config.yaml
n_kv_head: 10
norm_eps: 1e-05
attn_scale: 0.125
MLP neurons of a small language model. Each row is named by its layer, matrix (down: output weights) and neuron, and shows model dimensions 0-127. Each number is 128 + 32 x the weight over its row's rms, rounded and kept within 0 to 255.
After each neuron's rows is what it responds to, as a language model described it from the Wikipedia text at the highest values.

L10.down1138 [193 186  98 184 102 106  74 144 119 197 128 157 193  78 135 128 114  72 158 150 133 109 175  52 117 100 112 110 139 130 152 101 216  99 178  83 107 165 125 130  79 129 133 104  78 139  91 163 192 143 143 145 131 114 126 121 186  98 144 160  92 111 173 146 126 144 115 146  60 111 142 108 132 146  87 135 181 136  97 150 172 104  85 144 134 126 165 107 145  66 178  85 139 118  94 164 138 139 128 123 111 158 189  94 117 137 103 173 149 129 125 169  71 153 145  88 123 108 132 174 154 121 166 171 141 170 102 128]
Responds to: Verb stems after "to". Verbs or verb word-pieces right after "to" or a subject, often split mid-word, such as rec|re|ate, vet|o, launch, join.

L11.down651 [174  86 150 147 132 196 109 162  78 171 107 141  86  73  99 128 104 109  95  93  71 106 130  86 160 109 146 143  94 162 162 114 117 194 179 134 155  87 130  91 136  88  80 142 132  91  94 120 105 116 166 103 128 135  96 134 153 135 171  89 163 164 180 146 132  58 128 103 167 192 106  91 125 116 149 162 178 169 119  85 125 137 178 144 146 124 115  73  87 147 131 102 103 201  95 175  81 129  83 104  86  95 145 112 171 135 146  39 165 128 152 131 123  75 127 119  80 122 109 117 137 122  89 128 107 110 188  85]
Responds to: Academic subject word-starts. First word piece of academic subjects or scientist titles after "degree in", list dashes or nationality words, e.g. ge(ography), Chem(istry), phys(icist), bi(ochemist); weaker on other school words such as campus, University, internships.

L6.down1010 [176 131 121 156  45 172 154 132  90  88 155 124 139  63  86 185 157 134 182 156 105 122  83 160 199 102 143 116 155 127 136 159 125 141 117 165 119  96 130 162 116 144 189 124 121 105 141 146 141 120  92  97 127 116 139 123 113 113 139 160 112  89 167 153 109 145  96 102 145 121  89 116 135 132  81 125 107 117 128  95 137  83 145 126 147 125 207 114  89 109 200 127  96 144 134  94 143 167 146  74 136 146 151 158  90 132 102 159 122 156  79  72 184  94  72 142 107 119  90 162 141 130 148 155 152  87  74 142]
Responds to: Mid-word vowel pieces. Short vowel-led fragments in the middle of split words, mostly foreign names and rare terms, such as Nieders-ach-sen, abs-or-ption, Dubr-av-a.

L6.down91 [182 178  84 143 151 168 176 144 150 133 114 159 134 119 101 119 115  98  81 161 109 164 147 107 146 107 108 140 117 122 143 159 122 120 133 122  98 125  93  37 143 119 131 147 125 111 136 124 137 148  76  96  72 136 144 111 132  71 165  95  89 127 135 158 151 128 126 121 207 165 146  74  89 124 141 121 185 188 137 104 104 156 143 138  60 121 136 126 109 161 141 152 128 154  80 111 145 132 137 153 127 100 112 131 143 159 166 144 184 156 164 129 121 144 169 150 139  58 147  92 110 136 117 102 137  85 106 151]
Responds to: Mid-word subword fragments. Short word-piece fragments inside longer words, often foreign names in tables or lists, e.g. Praph-as, archip-el-ago, chrom-os-ome.

L10.down723 [140 141 179  67 135 117 131 137 107 131 180 128 158 111  93 124 121  93 122 125  96 138 166 141 125 104 117 138 134 105 124 111 124 126 255 133 157 131 113  59 122 103 164 121 115 150 158 114 138 142 123 103 159 106 140 111  42 104 130 147 127  96 126 122  76  99 172 142 159  66  49  95 173 164 186  98  91 108 139 115 120  99 168 140 110  98 108 155 146 132 136 148  29 162 131 130 125 147 227 111 111 159 123 133 153 160 143 162 117 124  70 105 124 137 131  76 117 121 160 133 116 156 168  71 109 140 107 140]
Responds to: Multibyte character bytes. Partial UTF-8 byte tokens of non-ASCII characters, such as CJK characters in Chinese or Japanese names and titles and diacritic letters like ș, ğ, Š, ñ, or Greek.

L10.down372 [ 98 127 111 142  87 133 160 106  94 159  76 121 127  89 112 109 144  82 120  28 165  83 159 127 139 105  95 133 174 151 146 170 103 122  96 109 111  91 142 113 194 103  86  86 171 183 111 125 134 141 164 140 155  79  71 153  90 113  83 110 113 137 155  51 130 136 209 147 125 169  33 143 186 119 159 104  98 145 129 142 137 130 194  90  51  77  92 173 162 106 138 116 144 127 167 119 177 137 125  83  74 121 149 143 124 109 105 197  99 120 174  55 152 100 126 133 133 172 143 147 127 121 104 145 148 138 103 158]
Responds to: Table cell endings. Final token of a cell in pipe-delimited Wikipedia tables, mostly numbers in sports or election stats (12, 24.05, 0), sometimes words (Female, Italy).

L11.down1032 [130  83 109 162 135 152 150 173  91 166  82  95  85 165 171 149 118 103 127  27 156 146 152 106 116 123 135 120 143 196 126 122 119  88 130 143 107 106 103  87 166  92  85 135 108  84 101 106  80 206 203 103 131 123 152  98 115 144 169  92  99  98 185 101 136 114 121  94 141 139  76 151 120 113 150 149 146  78 111 111 121  93 136 151  67  96 160 115 171 120 133 101 123 107 182 104 195 108  95 117 122 116 101 123 120 155 154 140 143 130  71  89 113 108  78 171  93 140  93 140 135  39  90 169 124 127 132 142]
Responds to: Table cell endings. Last token of a cell in Wikipedia markdown tables, right before the closing pipe: final digits of numbers, years, names, e.g. 1.8, 1973, Rutherford.

L6.down410 [172 111  96 133 139 125 168 168 118  66 160  52 127 144  94 118  87 123 139 141 131  98 100 195 156 139 165 135 104 130 141  95 157  75 146 130 142 165 107 157 116  91  63  86  82  80 139  90 177 121 106 138 148 152 143 124 157 108 110 161 105  92 156 104 136 149  95 133  76 112 129  79  68 125 164 161 180 101 125 176 108 177 137 176  56 126 152 157 167 173 125  87 147  90 216 116 106  55 132 143 131 122 169  84 108 150 121 152 123 140  88 127 116 100  73  76  80 179 109 131  89 119 114 123 113 124 210 100]
Responds to: Start of names and degrees. First piece of an upcoming proper name or title, strongest for degree names in biographies (Ph, M., The University), also team and film names (He-at, L-incoln).

L6.down867 [ 96 141 123 133  59 145 185 166 118  87 184 179 151 170 120 137 126 113  77 166  79 176 112 103 156  94 151 159 166 114 161 111 139 147 169 105 134  76 116 191  66 119 162 101 155 146 178 128 192 118 142 149 125 164 171 153  40 121 143 116 146 116 132 121 143 168 160 150 152 130 123 152  77  90  89 145 128  45  90  91 184  84 132 107 160  94 166 139  79 142  95 211  74 212  27 131 110 143 218 101 126  90 106 191 164 180 140 167 148 120 127  74 130  89 133 152  79  84 188 168  84 164 111 120 178 164  94 188]
Responds to: CJK name fragments. Byte pieces of Chinese/Japanese characters inside parenthesized names (鈴木 真, 张…珍, 新警察故); also " in" and spaces before numbers.

L11.down942 [112 107 136 121 152  80 158 145 101  82 106 107  95 101  97 152  76  65 133 156 163 112 114  84 102 123  62 172 126  99 149 129 139 104 132 118  94 102 135  84 118 102 140  69  67 119  98 139 126 121 129 125 147  96 115 112  88 147 159 233 188 146 118 197 131 106 180 102 141 149 161 156 188 169 190 174 147 148 140 109 148 162 138 145  90 141 153 121 149  77  90  94 148 117 127  96 160 111 131  99  93 111  98 119 187 148 195  93 120 157 105 113  90 124 169 159 125 230 171 160 176 129 126 104 123 142  79  41]
Responds to: Pre-surname name pieces. Fires on the token just before a surname, usually the end of a given name or a title, such as Husse-in, Dimit-ris, Dr, Justice.

L6.down675 [ 60 123 109 150 139 135 133 157 107 101 121  71 108 141  96 160  78 167 110 171 108 149 128 126 125 144 165 168 120 128  81  83 124 101 146 127 157 105  98 113  98 131 161  93 144 157 108 114 144 161  88 207  89  91 104 108 142  96 142 104 111  87 137  96  95  83 104 105 138 165 127 162 125 169 111 118 152 146 213 145 103  98 169 161 131 141 100  44 131 151  95 130  88 195 179  86 115 139 135 135 141 148  92 176 107 149 157 120 163  88 137 136 136  87 141  93  93 122 140 102  63 129 142  60 119 132 233 165]
Responds to: Clause-linking function words. Conjunctions, relatives and prepositions that open a dependent clause or phrase right after a verb or noun, e.g. "arise when", "circulated that", "aided by".

L10.down1155 [136 164 118 153 148  71  93 122 112 181 160  71 122 123 130 123 105 124  81 207 162  71 136 133 133 132 132 140 143 114 200  99 142 186  61 112 105  84 152 132 107 109  83 149 110 111 170 163  61 110 124 163 166  89 158 129  95  88 165  86 106 134 125  63 160  59 132  93  94  72 143 182 160 125 119  98  55 105 146 156 152 132 141  77 111 138 137 116  94  79  81 141  78 139 129 135 116  84 128  82 141 120 160 136 134 135 160  79 187 115  90 124 117 107 122 134 109 170 117  76 100 145 115 125 152 155 127 154]
Responds to: Field/profession word pieces. Fires inside words naming a profession, industry or domain, often mid-word or right before the head noun, e.g. ph-arm-acist, ins-urance, football forward, radio station.

L10.down764 [152 103 181 171 175 165 107 110 117 105  86 156 129 117  57 116 104 132 126 166 123 127 126 153 148 148 114 139 122  91  82 105 153 117  55 110  72 136 112 104 104 120 125 107  55 106  94  96 151 116 133 160 110 142 126 159 133 143 163 118  76 147 166  90  79 144  89 138 106 123 108 111 161 200  65 151 179 132  88 144 129 139 121 119 165 194 129 133 102 153 132 218 101 157 164 129 143 129 148 130 140 138 167 145 135 186 123 122 156 160 208 148 152  86 100 137  80 108 151 128 167  61 128 152 156 108 107 128]
Responds to: Separators inside numbers. Separators within multi-digit numbers, such as commas, decimal points, dashes, colons and table pipes, as in 2,801, 9.850, 2–5, 4:47.

L11.down171 [180 104 103 127  89 106  96 113  81 103 107 172 123 144 101 136 124  71  69  61 152  88 184 159 141 136 138  71 125 195 160 137 130  75 121 134  73 145 109 106 189 159 111 100 137 117 156 171 123 117 132 168 108 144 129 121  98 116 136 119 113 124 125 146  93 125 115 165 117 149 144 145 117 111 153 129 151 119  70 175 173 139 111 102 149 118 147 177 155 120  92  83 125 156 154 161 131 121 102 127 133 116  77 186 134 159 115  45 175 185 111 130 147 108 113 131 183 153 139 144 136 110  72 174  88 191  97 134]
Responds to: Post-comma words and name pieces. Two groups: words opening a clause after a comma, like meant, both, based, and commented, and mid-word pieces of personal names in tables or lists, like Y-el-i, An-sari, Mal-ik.

L10.down957 [ 31 176 105 169 138 173 113  73 158 146 151 145 120  88 157  83 103 138 207 139 118 100 147  58 157 153 135 145 111 140 145 103 115  80 184 139 132 121 155  87  81 160  86 128 131 161  70 140 108 125 132 176 131 129 185 147 155 137 158 159  94 151 125 172 130  98 109 118  82 163 161 107 159  94  88 106 196 164 108 173 181 161 124 127 163  73 103 131 168 105 128 130 168 119 111 169 177 152 169 161 150 163 151 184 138 128 187 105 117  79 133 166 142  96 121  93 118  93 163 137 119 167 119 132 149 106 150 146]
Responds to: Counts and "All" prefixes. Number words, digits and "all" beginning a count or year (three times, six years, early 2008, 14–13), plus capitalized "All" openings (All-Star, Allied, Allende).

L6.down7 [131 188 111  81 171 126 167 155 136 223 132 111  97  81 120 178 195 128 136 137 101  62 124 138 133 108 105 144  96 106 128 147  97 159 127 147 134 198 116 106 138 132 136 128  82  32 179 158 155 163 138 144  99 140 125 146 133 125 135 139  69 154 144 110 110 133 171 117 117 140 101  65 131 105 165 155 147 145 123 101  88 162 174 111 140 103 102  59 129 121  74 128 139 134 127 118  49 115 149 211 150 123  87 138 160  80 147 144 187 135  86 157 105 100 165  96 114 124 139  95 141 175 119  96 150  60  69  77]
Responds to: Verb-completing suffixes. Final word pieces that finish a split verb, often merged with a following "the", as in coll-ide, viol-ated the, join-ing the.

L11.down927 [ 85 165 170 117 149 146  62 107 134 140 146  96 124 147 152  99  76 129 220 160 104 144 123 107 208  99 100 158 177 100  94 160 145 118 119 106 121  91 169 151 155 224 173  63 145 109 135 162 103  75 117 136 108 133 172 155 118 179 157 148  89 102 161 177 159 147 152  92 108 127 142 118 187  86 168 140 126 112 138 167 121 100  85 156 122  80 116 113 126 158 186 133 118 112 140 112  65 124 143  88 151 112 112  92 136  77 105 102 113  93 196 178 141 119 114 107 118 106 123 100 116 179 147 196  75 162 160 120]
Responds to: Thousands-separator commas. Commas splitting digits in large numbers, especially vote counts and attendance in Wikipedia tables (1,243, 180,010); weaker on ordinary commas in prose lists.

L6.down454 [146 164  74 113 175 175  94 172 184 132  79 181  85 160 132 103 213 102 129  26 138 116 141 118 130 138 118  96 137 157 112 135  88 106 133 132 101 180 175 128 110  88 155  93 149  60 103 135 111 140 148 200 102 123 142 141 115 129 212 149 102 125 141 141 112 141 104 129 154 143 135 171 101 132 144 167 110  83 115 156  50  97 134 119 193 115 197 161 125 142 151  91 126 114 210  96 105 185 191 165 173 156 118 170 132 139 118 142 135 121  71 144 117 136 100 125 101 133 146 113 139 109 114 109 105 145 104 111]
Responds to: Mid-word and mid-number pieces. Fires on tokens inside an unfinished word or number: name pieces (U-g-anda, Al-g-iers, U-go) and decimal or thousands separators (10.1, 210,913).

L10.down1175 [ 91 120 112 112  82 107 158 148 170 190 126 160 140 112 128 163 102 138 169 189 131 112 137 122 103 183 134 127 120 108 157 106  89 182 106 108  97 106 196 157 128  93 185 123 157 145 150 141  95 159 222  73  76 148 123 162  97 132  60 153 152 154 122 158 108  61  96 157 148 131 137  99  90 119 143 105 158 163 161 156  88 107 146 107 164 106 151  55 108 137  95  98 147 105 135  94 142  87 170 146 174 165 152 160 124  97  72 136 178 148 117  80 144 103 109  88 141 109 159 126  83 117 155 134 116 160 144 175]
Responds to: Diffuse mid-sentence tokens. Weak, scattered firing on mid-sentence function words and word pieces in descriptive prose, such as its, there, ical, with no clear shared theme.

L10.down312 [137  63 175 113 131 148 133 215 117 171  78 135 240 108 131 182 131 134 148 185 122 115 117 132 176 166 135 164  58 163  58 122 110 105 150 168 107 103 159 155 171 151 108 164 125  72  92  90 111 139 157 155 101 117 164 130 138 128 138  92 145 111  98 109  72 111 111  56  73  85  49  86 102  75 150 132 180 100 154 169 168 118  54 155 165 123 104 107 125 104 145 120 161 151  95 129  91 138 156 142 160 127 117 162 152 169 132 114 129 107 139  43 156 161 166  91 142 117 161 197  77 124 137 145 118  65 138 163]
Responds to: Career-role and field words. First pieces of words naming a role, field of study or post in biographies, e.g. surgical, curator, sociology, assistant, guest.

L11.down673 [133 144 131 112 124  78 148 133 138 119 106 130 143 156 101 156 128 125 144 184 142 174  73 140 171 101 173 171  45 124 104 160 158 123 154 120  60 120 127 104 120  85 113 160 126 130 129 132  91  93 112  85 116 145  88 155 174 133 155 141 198 139 125 135 114 126  78 141 163 102 109 125 131 139  86 104 141 161 131 154 162 130 118 148 160 138 124 135  96  81 180 145 168 154 119 111 167 139 175 111  96 147 145 113 135 151 155 146  82 111 142 150 161 104 122  99 132 121 164 100 160  80 103 149 143 133 110 119]
Responds to: Mid-number separators. Separators and connectors inside or between numbers in tables and infoboxes, such as decimal points, thousands commas, score dashes and table pipes (74.26, 4,031, 1-1).

L11.down870 [155 176 178 122  80 126 112 149 155 155 121 156 179 202 119 143 122 140 152 119 122  95 114 106 101 133 114 191 130  94 100 137 100 138 148 133 140 170 138 127 129 151 118 161 104 131 112  94  77 169  78 112  75 112 133 128 109 200 181 153 112 132  59 160  89  99 131  96  68 104  86 130 159 115 159 112 122 156 167  89 123 114 154 139 176 143 146  92 167 115 125 148 122 192 154 138 111 155 158 157 162 144 101 138  64 165  93  77 118 145  97 134 111 172 106 185 131 143  62 107 170 131 111 114  89 111 119 153]
Responds to: Foreign name fragments. Word pieces at the start or inside foreign personal and place names, often a capital K, such as K of Krzysztof, zh in Nadezhda, er in Galerius; sometimes ordinary words (ranchers, ionosphere).

L10.down376 [ 92 104 154 132 149 130  87  77 147 137 110 138 136 127 193 131 171  96 156 195 127 130 118  72 132 111 142 116 124 182 144 123  78 203 168 183  65 119 130  94 160  99 107  95 119 154 102 137 102  97  97 102 164 141 126 124  92 103  69 114 115 165 114 136 171 100 122 110 108 152 138 152 103 118 124 126 125 135 126 129 147 147 122 105 124 146  80  78  97 120 117  71 179 137 178 149 124  91 138 119 100  94 134 109 183 142 153 122 175 110 116 183 179  70 145 147  98 128 145 131 133 115 116 108 119 117 119  99]
Responds to: Mid-word fragment tokens. Non-final pieces of rare words split into several tokens, as in neutroph-il-s, var-ie-gate and osteop-or-osis, plus some standalone "an" before a noun.

L11.down970 [145 127  94 133 130 142 134 105 133 152 164 125  72 103 153  69  98  78 167 146 146 144 146 100 130 151 101  94 137  94 128 164 191  15 150 116 149  94 113  80 163 114  83 145 146 138 133 149 128 108 116 169 133 116 153 132 157 137  78 181 128  86 159  87 109 146 104 191 139 121  77 133  80 128 133 161 107 141 103 181 158 120 120  84 101  79 121 172 135 145 122 108 168 115 134 127  71 190 135  55  97 108 100  81  83 154 117  73 202 144 123 166 132 156  94 179  98 133  81  80 116 133 206 145  70  67 137 125]
Responds to: Non-English name fragments. Word-piece tokens inside non-English proper names, mostly personal names (Persian, Arabic, Turkish, Indian, African), such as Us in Uslu, Ak in Akrami, gh in Aghamirza.

L6.down129 [142  75 145 137 112 168 120  91 166 162 104 120 113 153 218 162 114 151 153  59 145  58 148 169 160 102 139 121  87 178 210 164 124 145  93  92 145 183 156 143 210 142 142 109 128 104  93 134  86 122 116  97  99  90 112 150  82 125 170 156 149 105 167 127 181 118 202 189 136 101 129 117 130 164 180 160  65 164 146 104 133 141  87 128 156 103 120 178 114  42  88 153 183 170 112 112 143 115 115 117 117 136 167 150  71 107 153 156 161 116 173 138 139 107 146 124 147 136 157  92 175 141 161  62 123 123 188 112]
Responds to: Final number fragments. Last digit piece of a number split across tokens, as in vote counts 1,2|17, years 18|43 and codes 8-68|37; rarely ends of words (Math|ot).

L6.down258 [122  95 113 110 139  76  96 145 143 121 172 221 114 109 192 164 117 125 116 174 156 153 134 104 102 195  96  81 105  87 124 154 118  78 182 148 117 159  95 178  72 144 154 114 156 133 145  91 114 111 120 115 149 144 151 152 135  92 170 105 131  73 165 168 112 149  45  75 166 139 159 126 203 138 119  48 130 133  83 131  75 116 142 108  63 101 108 126 120 162 153 165 100 207 202 156 152 117 123 175 150 176 122 123 161 148 128 144  95 109 103  52  93 100 110 124 115  89 108 106  81  81 150  94 124 131 130  91]
Responds to: Clause extension connectives. Connectives that extend a list or clause with a further item, such as even, including, as well as, and; also Arabic name particles El, al.

L6.down179 [122 110 149  78 155 151  69 149 193 111 132 158 137  92 143  93 119 114 134 141 121  94 150 158 178 147  65 106 115 137 158 145 170 124 100 152 132 150 167 148  92 124  44 113 132 136 178  80 155  92 125  99 106 165 138 134 177  98 159 110  95 123  82 142  99 167  91 125 123  76 229 185  69  96 176 146  87 106 164 117 194 187 137 115 157 114 122 171  22 147 136 124  48 159 140 140 112 129 147 109 138 135 104 127 106 130 140 110 174 147 111 141 101 174 138 167 152  82 107 153 146 124 168 146 129  60 176 174]
Responds to: Word-completing suffix pieces. Final subword pieces that complete a split word, such as ad-ults, canc-er, bi-ology, L-anguage, mut-ants, plus thousands-separator commas in numbers like 12,263.

L11.down1094 [162 144  82 128 106  96 155  98 117 135 114 158  85 182 157 134  97 133 129 135 110 139  97 108  99  67  85 140 201 146 104 114 113 143 177 122 112  62 154  99 110 170  70 128 111 118 107  93 182 131 169 120 145 192 112 144 136 186 118 184 105  93 106 100 101  88 112 109 112 162 118 156 172 109 123 139 173 121 147  90 162 146 143 131 155  96 150 155  86  96 115 215 135 155 122 107 124 147 154  88 141 107  39 177 109 131 113 205 134 156 206 114 123 144  66  81 112 113 112 122 118 121 159 165 114 135 123 107]
Responds to: Subject slot before verb. Fires at the token just before a main verb, usually a subject pronoun after a clause or comma, e.g. ", they" find, "he" leads, "which" are.

L6.down695 [140  76 128 140 108 183 162 178  80 145 156 147  26 194 135 118 119 130 145 148 157 170 129 152 180  89 141 132 121 102 191 199 106  90 112 124 134 135 152 141 115 148 116  93 108 117  99 111 116 113 111 103 152 137 139 181 152 119  78 100 138 155 150 100 141 128 102 129 170 159 103  96 100 137 119  99 158 156  76 130 171 121 127 106 110 139 107 155  45 107 135  87 112 144 161  97 119 102 148 116 157 116 187 131 141 183  98 105 124 136 146 136 149 107 145 163 129 166 108 112 126 104 152 154 152 107 153 161]
Responds to: "All" word and fragments. Mostly the word or piece "all"/"All", as a word (all other squares, All-India, all-nuclear) or inside names and words (Allende, allows, allotments); weaker on commas and "and".

L10.down306 [ 80 208 201 133  85 122 103 145 127 101 116 170 151 135 154  88 133 116  73 101 130 128 177 122  63 131  79  86  81 194 112 122 125 139 121 154 149 126 137 108  89  35 122 149 137 121 153 133 128  92 145 109 136 172 137  99 125 164 149 142 144 110  89  97 102 212  84  78 157 145 151 121 126 135 173 141 106 144 162 138  73 124 111 139 139 144 138 147 123 133 164 102 131  87 130 103 140 121 123 122 103 118 112 102 128 181 145  89  77 150 152 133 154 204 185 210 109  84 194  75 151 146 147  53 151  91  81 146]
Responds to: Mid-word fragments. Middle subword pieces inside longer words, mostly verbs and names, such as st in understand, ro in destroys, he in upheld, Sanskrit-style names.

L11.down523 [136 142 138 112  82 105 186 154 116 216 125 171  87 171 142 116 151 162 153 164  95 114 121  37 142  97  98  70 122 137 129  73 146 102  89  97  93 158  56  82  93 126 145 106  92  94 131 142 101 107 138  94 150 113 170 103 184 139 132 183 133  86 185 120  91 137 143  85 111  99 131  79 127  85 151 155 132 143 175 180 213 136 158 119 127 131 126 165 160 115 150  73 154 117 128 139 129  90  97 126 105 126 139 169 131 118 139 109 128 121 155 106  72 135 131 117 124 111 138 144 105 162 108 138 182 135 105  88]
Responds to: Verb or object completions. Main verbs or their objects in narrative prose, often split mid-word, right before a to/in/by complement: obliged Manuel to, instruct the audience to, was born in; also table cell separators.

L6.down941 [112  60 122 100  98  96 105 130 124 146 136 161  91 162 117 137  57  90 136 174  70 163 114 178 107 108 168 103 170  61 112 135 144 157 113 168 110 139 100 114 193 173  85  75 181 133 150 120 119 135 111 147  75 120 112  91 134  53 120 132 173 110 119 119 137 127 119 182  95  88 126 103  97 120 108 126 149 196 107 137  99  80 105  54  75 154  91 185  80  77 119  87 111 154 130 144 136  72 158  95 113 146 120 127 143  81 139 100 153 160 139 115 173 148 144 141 120 110  24  78  93 129 182 112 201  88 132 104]
Responds to: Mid-word syllables in foreign names. Short vowel-consonant fragments inside long non-English names and words, as in Nasr ibn Sayy-ar, Prat-ik, Kasumi Ish-ik-awa, Nar-ay-ana.

L11.down36 [ 63 104 115  98 164 151  63 125 163  76 123  75  81 125 123 109  99 113 166 195 160 110  69 147 219 101  98 156  96 136 159 140 188 111 149 156 105  95  99 148 106 193 103  74 162 134 143 106 187 111 109 128  98 110  93 152  72 183 188 147 154 118 144 135  77  97 122 152  91 168 120 114 129 152 145  92 115 113 136 151  79 207 140 159 165 171 184 163 142 170  79 118 137 102 120 125  45 132 168 178 147  93 173 110 121 114  95  52  83 122 130 126 172 126 145 116 111 117 112 179 147 169 166 175  88  87 115 114]
Responds to: Commas in numbers. Thousands-separator commas inside large numbers (attendance, money, counts), e.g. 2,567, £480,000, $16,000, and weaker on commas after noun phrases before appositives or participle clauses.

L6.down999 [191 141 118 129 160 125 155 130  91 187 142 151 183 165 121  67 129 137 135 132 110 124 124 132 135 121 110 181  90 166 117 145 115 122  97 135 119 153 203 104 115 120  87 138 142 100 108 157 126  82  62 128 153  54 145 129 134 126 114 146 100 156 175 101 165 111 113 137 118 156  73 122 101 128 224 124 111 122  95 136 148  94 118 186 156 112 142 179 167 145 110 127 149 141 131 137 135 144 159 120  80 122 130  66 107  84 106 142 118 121 113  92 125 126  85 134 170 153  81 123 126 139  45 163  99 122 106 160]
Responds to: Determiners and foreign-name fragments. Two groups: singular determiners right before a noun (one, a, each, this, that, another) and early word pieces in foreign names (Y-i, Y-ang, Ouag-ad-ougou).